Weights of a small transformer language model.
Architecture: LayerNorm before each block, learned positions, no biases in attention or MLP, tied embeddings.
MLP neurons of a small language model. Each row is named by its layer, matrix (up: input weights) and neuron, and shows model dimensions 64-255. Each number is 128 + 32 x the weight over its row's rms, rounded and kept within 0 to 255. Numbers have three digits each.
Before each neuron's rows, "fires after" lists the tokens most often just before its 100 highest values on Wikipedia text that the model never trained on. A number after a token or word is its count.

fires after: " in" 34, " In" 12, " March" 6, "In" 5, " end" 4
L6.up9:162078085112112148128133145152082139124096143118117098147078145139117111101157070205119132150181115090176129141148101121115082150138064174116130095153138165119139141111129141138209160135170142090125152152099187124126125138135138153097086174044155113112154143089147153110152131117178114111143113100103104115095185141103129094116149123166209144134185121137139160081120135151133164106135136193092143128130129055136168131183073118165128166103079139143073124157110141110178106135125093116143125093137117126111067154122105066160093105133114099164238207152142157138109055084129119143

fires after: " in" 31, "In" 9, " New" 7, " In" 7, "," 6, " United" 4
L7.up275:123127122104115111156077119138109114093096141113110108152048120088091141115088094138142096164158169078130157127131166135135091154129143162167112146139139125127186157159142103158137176115147163152127132132127156105088088109119168141093104082089169095135115185120133115111100106112173158143106192096145062095111135134100120130122127167202119161123128121174171110133129045182125155114118092114054194112174159165066148133106096140121131120153132164193054167155079117105148114111173110113118135178094130123130114122122146095144062167135148179144152141122143107073166138132216042138

fires after: " in" 16, " Al" 12, " In" 9, " El" 5, " Nor" 5, " Th" 4
L7.up680:087148136150127159161134068121091089127056145133126098129090066178094154106120107182125109111153131137138161120107200166186066133161079136145152135148161171162134118169145091056141113158157110109120135160122191137066144140185141051148174121097154100118151114136159124179127130079154111093110134101166141111115134098115091125120122130129102127126136086126140156100145131114113166117131124164101070071191111151205180149108101093117141087136141080144062105159184141106170136123135090172113163113169098153158120101039094130171078139165127104126154177108111104111101066120148114169

fires after: " d" 26, " r" 9, " D" 6, " (D" 5, " imp" 5, " res" 5
L7.up408:098129131113140101174091204128150165125166141125170060098140104166164089184155150140134116098134154151078155115090157161169081110112141127154093100083129163137090119154146106063072132154117092101108222119128100154127157199114070161101078157154090113153125083121116094078153129132158137131121178111117177138121126120105136093100163157132136164115105032145123138120185112088107164074150091087100114144158148170163151112173089078122113159204134135149111193158153092120115154140193114158116168101097165175168132110125114147169161190129081150159151127096097127092188133105093123137

fires after: " a" 24, " an" 11, " one" 9, " A" 8, " The" 7, "The" 5
L7.up528:045134117126173090156124114178127117086088122063143174141159117163092102156156168062158110095106151107143125094135108057154106134182121105131124161128217106113172098140177107105178139157122191127108168093124100184125148113184115054144107108173097132106106124151134132073140161161087172178104119105164071153122168096102102162102151159151094122101158138111093105103141113142109142038082114193135163160204076181135197138145084092100165141176150141086116101155076122161123098143170133134165121161119137136056089167149188122140160098115110091128157117176119147156129091166159112123

fires after: " |" 33, ";" 8, "-y" 6, " Go" 6, " Sc" 4
L9.up952:077140184122123151138108104074125139177123098079070110158150151175177136143153161110150177162119159124090103146130095163121148169118141116120176176116085079167107072102156150117207112103107158102107125116122136123090145114144103082119111127059130125117123104152150148119124075098093143105081088149087149166160155162074113074182050171109158125114205141123111114162158082095098132126083166104140117114103043130140122093150135109067130130113109022109138165171135148147113157122213111123161109156090150113114151198122133147089093081134141155148145113142123142147128125104168177101

fires after: "|" 39, "°N" 14, " a" 6
L7.up304:131106146166112227126097104156091149132169170128141141133118122130110069126071173088166167125070114122079157117094143134103113114152134143142106127136110164193111130121136078173081183129070142146102183108127080080111141142080168133146108074115107111143104143101113075189123107138103142149090119161111130170116143084126108040141166138124113176115148118099138132118158117112063126145088117134104079104116145114156160130129156149130150134143190136174082156135151150143131028156121157091187131115122148104186125235124118121148070089121113172120183173127090140154111157147131137113

fires after: " a" 22, " H" 17, " A" 9, "A" 6, "ü" 5
L7.up235:148088154134130131144135101140131111118099165101167171089134135081137132068120136174155158123172149158087107142120110122126163142192125162144081101144107159139181068202112119095110125115067151075114117104048087167113105115134127055084084086172078083087145120118112091159089112124103113093086167180110138139102170117162128076112124147179138168124107117124113205159153051142058135124060134131054079133154124128134177098101155159143109178142136135150083123134157120143169097096131126108109197165149147087118132122129151136172083136117165154088168191158106088116160158173200127087

fires after: " in" 39, " In" 6, "In" 5, " of" 4, "ide" 4, "ib" 4
L7.up197:156097075113184188083095195124141087085184144077126149121101090134096141133144094108172152130137154091111084105137108113123096163195091137097096113158115138143127187111117112142189188130191117112111134117108171144138134079155183162155121176137126124086197124160169095118096123104110077085084063150092082158128119093162145085104081084124181107161132130159134172148151106140101152138163077162069160157171136072061132147084076159120135136166140095150104084118126111132136127118141104111140165183107120134108074104174132083121098097095132135164119123117121125189050147100154122100

fires after: " |" 44, ";" 6, ":" 5
L9.up711:097156161103142136210102095074085115109168168164167081104155187154126170091107162113126149124111147167187099104144147152100153118184130138129101115179108136112127100068146129189086153154125122141113141118115117085104122110081093170159104161122085150124174121159176083132099159164134184093137133149094143148131114095167114118198113146146162110140115102065042161109210119090093193134110136087107080121149064141081127100140122123128186126079129055165135122153136120083142161113145071156109099111084155158096160160141163128154080050138144143139154117097125128082175132145160082107

fires after: " the" 14, " H" 13, " a" 10, " A" 9, " first" 5, "ar" 4
L6.up942:054121116137186099120115102186112071154108129083150137118169082192080126141132127133113173113101123158052103093171110106140131168114154122139126209101117171141140094151152114068187223095141145122091164117104102104103132125150115109137151108145075117111072076186105105133058099173126166156117182179110110156125144107080102088161097156141066117126150167152123101141140131100069120110150124113140108208176129127111109135169152121047123087139157131134111119149086066110113126121156160032138164159064147110113141185110137154211100124135123172082140136110117098102181135162149153127

fires after: " in" 23, " of" 7, " early" 6, "In" 6, " late" 5, " August" 5
L5.up770:118090107120165154132135127054116101089207180119207143083111128181096147116141124173094120142085121122103092142135110112171099142146092176133043108138149142153121078114160129094183172156116145111125169165130144185110110119110143185130055183073138177098141075097171136169104074116121090074183135171065097116093122109127130135120129089086218131146164147120133122148208150154141127124188097134132074125118091102162149110120151124092128118136134120160068121147163139133117110194113139167170132107137135081136133127115162080192099182149155110079151177119183113108140151137141153196

fires after: " in" 22, " of" 16, " In" 7, " 17" 7
L7.up92:131108059119188143112026142147104163082152088054162096118074082131106146122115100145211099102110132124140116132171123108148163119139091124108108173206148155123166186036135112083116176158192117056127096142131103145148107111165149158121114126086135078130144173138197109114107124118091110121104158138135147113077112101114100153129104148139191177110166123134116130131114149107112160147161143136072077206119124173100116108134138203147123141218109157116061107172061129113127092145108130138100096074119128160132094138130137089181072104128173123093199148097103141131093152097129157148